From a checkpoint of a small transformer trained on Wikipedia: 246M tokens.
MLP neurons of a small language model. Each row is named by its layer, matrix (gate and up: input weights; down: output weights) and neuron, and shows model dimensions 64-191. Each number is 500 + 25 x the weight over its row's rms, rounded and kept within 0 to 999. Numbers have three digits each. A neuron's up and down rows have the sign that makes its largest values positive.
After each neuron's rows, "fires after" lists the tokens most often just before its 100 highest values on Wikipedia text that the model never trained on; "fires before" lists the tokens most often just after its 100 highest values on Wikipedia text that the model never trained on.

L5.gate694:514455510530525536441513512546510552522477485493476497467486473489513494523519490473523493501481481449503474505469490512496462501510482475479526518549493507499499493529524484516474493483483449527528479508495479483539496525533490524451496495514487557499531523468477510489528508488494458477504468530494485497513463477496487551505477527529495525505508501486468507525503491513473465487485
L5.up694:501481453534532492448471476485475551556509463448531507470505506485525498480463479464523475490482495502532473503482531506491495479520521499515505505570513533521547490491536514507551488485480525484469492515484544506513478522500485494488497544475509471433490534511461488512498502491528494521512498492475505499527507475486516500528524516495497494479486522511465489491509483451516472528467
L5.down694:517470505493546488448475445488489523582505491466528523488496534471476516495483483488523457462463498510508471483552452512525528516474512472498485505524532563524516488528510538486556515493492500468523519486514523486490466497513510510495471512478539466461481552528490458502516518519541513505479514538481514440535537489492486511465498502519488440515506478509501491508514457486496503476471
fires after: "|", " |", ";", ":"
fires before: " |", ";"

L7.gate456:496522510481522544483502449501531521467470458506532510490542482528452524527470473521508510451537480481495492470469469491487469513483496512477488494455537547546542510510497484490479545515507503467478497498491494514474515533506497499453492465450533533487540520496510492519551530508471509500482517509483497470491472475518507506511457519496485513510543524547496494510489522458488502528514
L7.up456:519510460519485495513519515516497518482517455499510497509503487469485474494510523508518506451475528494447546528505512469458505565543486519433493447487504535465482489508478531495497518466502533481516458513485501489558456521475545507487524513513486518510531536522497518473498485504487493541482507494487523535514475474511502518477493499525503522522525487515529447464490503491494506508505
L7.down456:487561492487514503510516517509514476514517463507508516514519476480471484557539542493494466482506479498525507466518497490462445489510474520438494472518518460489566480499457530499478483440546480489502498549487489496518485558505460514533489483455450472515562493513475542488514516521472488572481487510510522505516514487510508516516509517493507513509519500523496519511525465479469536502519
fires after: "|"
fires before: "-"

L4.gate585:503502492487478473503482509543513504523512490500514504494537508520519495485487474497434534513469509492580508501496529501511457479522515485479455520515495489520549509514524487487502521474487529539480504506507540524489435463508511544470528475469494496485523481496524499485486465531524513485451537490471479432525486512517456507513556519541526518526529477498508492496477497483530514517459
L4.up585:527497454460492476473500457501530499525465485464514551536521524495479490518497480495509471530494511528481534493506493522542462484525523530518483536517504539496561453481523460487517497509521536532486493462502489521463516495490473505474510510511510499540478508502515472505536486555463491474507510519503532518495512505470517521498508495504500527504490574483499505495465435481503469495490
L4.down585:514518493507464458453499474504518480482466503515447490564506490551512515514480497527504499529528490502488511509450487500508524475495527536488499495478493514529498459490493517537527507465527500526445481474478506508471521521453468472508484495539496497496459493538506488509524487495525465478543490484492489519453457468543468504512534483482511519539512532508522478498456495463514532448509
fires after: "\n", " |", "|"
fires before: "-", "|", "  "

L4.gate475:480504494505491542493499500520498488485487521509553495468539474539494539484521482480521506492493488479511490488472534509482535501514505455536489487493464517528541481489501453498508506474527475492497534522511536479526486482483523573487483529455489497519527505527504493508521531498505441507527537500485498520481474492483532457461515509493489518467496510531507482496482529537479519565498
L4.up475:500501525525472557508507500528592498514454471496457500477511493494469490517494513506503512488519514511516533505488513517459475528531521489494492501504500513477528522506505500517500522486560514503523490509486490489500520470433498511438529493485477509498525517489500525488481501489495505492450508470511488495529458486502494489555503506517488489532544482494488488511534523503465471464534
L4.down475:501512462527501538472482533521531458465451465507462494512528469516476486543461482485502542486509487531483509506484497503426475493516517484508499480466493477526509498507459497496518484462522527496509509503474484519513559540456514483448495499519438494533540469518461518467476472507502489546500516451467457488531443506516508521495507502472502522512509505502474452492501494549482478507506
fires after: "-"
fires before: "|", "-"

L7.gate701:527503506473499467497534515439481560467507482511495493496518495477454516533490469482501506494516533466506485487518500480479459512444521513470502460534523513517527510492483479490521497521493490523526482499510526521463457463486477519494510462496506521478481524518465495462495525473495495499517520569533505471477470527525513498553489524515541482491511490479517463515480479453516509479451
L7.up701:514531477477483496457493497518496473485492496522511496481547512520496500548519508493527473528478508493519489518482446517488484499521511476539444503470478510546485478517490533493513486499445480516494425484503526498526471530471522472476536527486432523521523489489535490482513516442516481481533560516458483497470499468493439521498527499489501492505500527483524511519474494479463503523483
L7.down701:490505485489450497566516492520547457546542478489477488487497501522531487508463466547492519489479529527510478472506505513497518463501507511523534537490499496489475471510494469486487456503523513510457517449505508578508558481498468515480487475520496491499503522516517502486497480506522491508509518520499502527470509526532501488474449509489503532516508516507497498456474489521472522506479
fires after: "|", "-"
fires before: "-"

L7.gate525:489470501453523496476458448527469509485514513498509469487533509531503485490488439493509547575506473527507516486475477533484500506476506421492497502492480463532456517530465490497519500480528489522499500511509544518476460547469458529481485562535485491481525536444489537497506527519473544493525529488465488492522490488523471486544490518481521471494542519510529467475471497484501523516480
L7.up525:494514494502493541568468544506503517487529498496485485508477528491518498532451474496531538505489460493474528469514518524466498506526506469546509477454500483529469513506476505480480503499505477517486515470507493502551515526477514516474487528470488456485517494511535528479491485489506465478512466490543506545505506471464478485535462510483511489524517535517520452497546499521498480473509
L7.down525:512558484462488556526479527527507512508509509534491503512494525476470487539499500464522514496488476473492522483501489555500506522459486532524470484469499474484508509514502502519477507498492455501476528493548478504542490526479500539463468502491487488482523477453509545417449492487497463527475483493479477516475505512482553489533508474497502484532455510527481482493518489493507488463477
fires after: " |", "|", ";"
fires before: "|", ";", " |", "ti", "ed"

L2.gate308:459517523528495549500467481508481500472476509486507465529481525451481570468518507507487544508480539483489445498494470491555541496471471495520477489516551506458510522532507465486485471534499531509497483457494527501473498500491542506491515516474523488523509490518485489526488515504478487510536505516508516496480516457528488488451488543535510539473498478506525498496517517502511476547516
L2.up308:491490491495479501490477521503514462505502581428500454533454513478497491527525490498503464495511478488506487454539516478478525468481537502499509472511468505517469501501505502452475518485529493532513473480490495520523499507508439505508531462489488498486491538512508493484536543472445485486569529516519512489473535515506507512488564496489491509493496488529479473463468509550453518477495
L2.down308:477526528510518511482490507517463501518482519483506506531473531464513517492536473493513537474491501529558491454488485442460489501503548473486515515537474480491483501507498507479503460498458469469463479534546537513519492495501478470497477540525494489482533507486487499476475527537463509572526466520508539520460521515534541469459488512521509475470518522497491445473494503526508509551480
fires after: "-"
fires before: "-", "\n"

L7.gate35:529541485493492530478450532493495508468499508488516497443500511517520492503492467498530485509474503483512517496463486513489482488510491517524488521502482518511479479522508502486504492511469492555465460461543476449494526504529516506476458504486532460517514471437500507502515489510482500481491517538508471479496486515462530457543527532534496510539478531511461490466525506438542505476531
L7.up35:513549469448482511448498467483494493489500504459512507492525524504517501506497547525480446512474488502518512505535509475518488485520546447515508484480499509500505467534480458495499541539483484510488531509524503534496476470474513516469517549486503465483522514494523537512583505491511478520530511537478523504464491480482454491469547504495495491509457512543516468517485478468508476531470
L7.down35:517548477510525504485532481481523517504521495500481535501533498526478527480479504455496509478509513482499539500494498518516476517509520519523482491483519492511563502489492499487505533466507553507545505501542510514492496499496493525498476514514506447511530516496480499510549515474457485515504527544459496480486468521474481471465554470466468550502480533530513475494535506516536498512476
fires after: " |", "|", " 2", " 3", " 4"
fires before: " |", "s", " 3", " 4", ";", " H"

L5.gate10:520491516473508447487506493511494460519449518513517479517486492476476533504503481502495542514500510502531521504528541493494528511506490537513475480487570531485521467485455475495480529525481480495515494453472496479500510562486475501506537497547517501501498474525454513512489493510460507507472504547547525504515483486515460509488527465538533524515452490454551486504501517474487520498462
L5.up10:502485487497498507453475492521505473492471489518514499542474520463540526498482481511536545524523505469520507541527538473525491535485495513477496461555523502511506488538458540425503498496499486513516458442467514537483533533472554505474543536484498492467526470495557472507518509508460485489493535505520479496485505515506472500508510493510520472481491509472527470531491494509487532458489
L5.down10:456470481494516496485537520501512509516480485513479453521509484484503514542481500500500523525497490475518509481532485514534502529490521478500529437501457497485472549499475484498498525499525499481503544486516483501492479513503532512531456487525515441522509495508486506538497500491466516536515555509489524485487540448532432547482458461480516497513508489457545490515515524510528514507477
fires after: "  ", ".", "\n"
fires before: "\n", "\n\n", "="

L2.gate678:503464509519451476502531492514511516520431499543497502492571529549494512530477503501479539509526483510532472502502496513512504485524464484510459493530512502517523542507523491495492486514501499480515528474507533532491445459515510504511490513505481495509473483470547459478534499468527495512506501485517521477476562496482498487500510452477515528523526521471492487534516480482500544514468
L2.up678:456495509498488522464509507501528476466498495516456484486505533528490513518462535514520506531499486550509524523497486501506437452516476491527500554500457488494466501535466491538542499515534523471491488540466544505470471515502454463461499485538455521476470467530515458538537491483487521482486510515492510502470499548507498499532558506485533459540490523483525493510490477502508477515508
L2.down678:514480494496477493466508506507506482460524473514487515553475495521498469505483496521479487502538498506519539498517474502485498493494500472530479555493457489509543490532498463541546533451519562498481472506471532457528509496491484498512511496494493526478517471510474491559497492556490529518525501515502498523540469531537474527524481494474512503490453473530508516509484489520494464515500
fires after: " |", "\n", " ±"
fires before: "|", "-", " |"

L2.gate247:492537478501448548502480490519532475464454504504546520492496500506524487473558523495516521506489480450519505455530500521592485496515505540531504498496507475476482516504456503520528508494478536541481514468469471465520485485526517465499494505484507562507500463455509487531520527491457508472500499469523483488510501487509476476501484517525521476496477497505514475530488506479509514535507
L2.up247:515491483494503518493484503442492479492471525500518476474505480473525506493486475519495523476524521514474536470523514529495462541504531533506501514488474482488527475542546461478472538505501517478498515502491486497483463508471505483447529551532517489527538506503465457491496537474495468466537543522516509544516512488504473509508496542519446494496481523532481480502518504553525549512500
L2.down247:508525515489527500529505487442526475509473490483553445512494517492495470505503492524481511507514493499520562514544499519518485468539527517517523495487460474458501480517489503494500509503508513448522509470500503525494468512506500512504516587500503512480522511465486487497502502524468509474483532561528526509481513492481511474537524489480470511488502516504497461486542495506501555470503
fires after: " |", " Goals", " Apps", " ±", " UTC"
fires before: " |", " Apps", " Goals", "\n", "|"

L7.gate369:501511472537487503445514488482525485463467457528461504478509509492535528497575490481520532491522526515542514483499535492492493496492503462465510522507530522506510502509487486507475478546476530525488504519479448476505506512561515494519483508491528529518507474523515497471506491543511507499525495488529530463509464498536469500474493505511470514516473482480456520412525459475519503475496
L7.up369:463476505526554499481488493507516551519484496499516488487524522535409498452503494508465485497483503498453498572461527549501512467491524562528524480536494499447506509468501500499541496484468494492469504470508557525460471504523524480491490500510561494467473514480511492469485469503518517508521512530517503509518475483513528505526509531494480477514498537528506447510495482520473464459502
L7.down369:512516482542507530450446492499535502480499514559518460494503488514465510475470471462515521491504499512471505502509530548524518548451491544494519461528517549519487506488503483501533474500473455493455506479493513512468479522523519492478484535487542471492503529523517504469482497491487531535501511510483499471498511519525503514500484505467497483451479538490480535472447485440528454466532
fires after: " |", "|", " Best"
fires before: "|"

L4.gate280:545520499479519524521490549493492485509498527485492490440504509531501516502487509512505452514511484528498481549470500461454524469489454483491526500519470483490479516551506511518501483533571504506480542505496449479484504493494515505494493504479492481485478452571514524484505532487501484520491502483494507486480510515501495514501467522517501479473505474481515528489556492505455484462495
L4.up280:486538542500509465474485520500449522475499487498464445474499506500507513479500481515478540482462529474539467478518501506494512512514498494527516475547479508466448519529509455521531511507547506505478505489484486497468503498525484481502505466512510509491521482491491501466477511436513500483494455479529512469519528496479505536532523514504579498486528484463518496500547505503498472504513
L4.down280:510492532484449494462492451523501509529483475488469432517529478495485502462528474515519550491497495460532504521503489478524512479521527480515496485518537516488499487519527490499471498542486535495482503439485506529475498484525498484489493484435552513473485521569504510517503502441471495475495467514529490501510551531473513521535511484514531513468479495495477507528487502505493521473497
fires after: "  ", "\"", ")"
fires before: "\n", "  "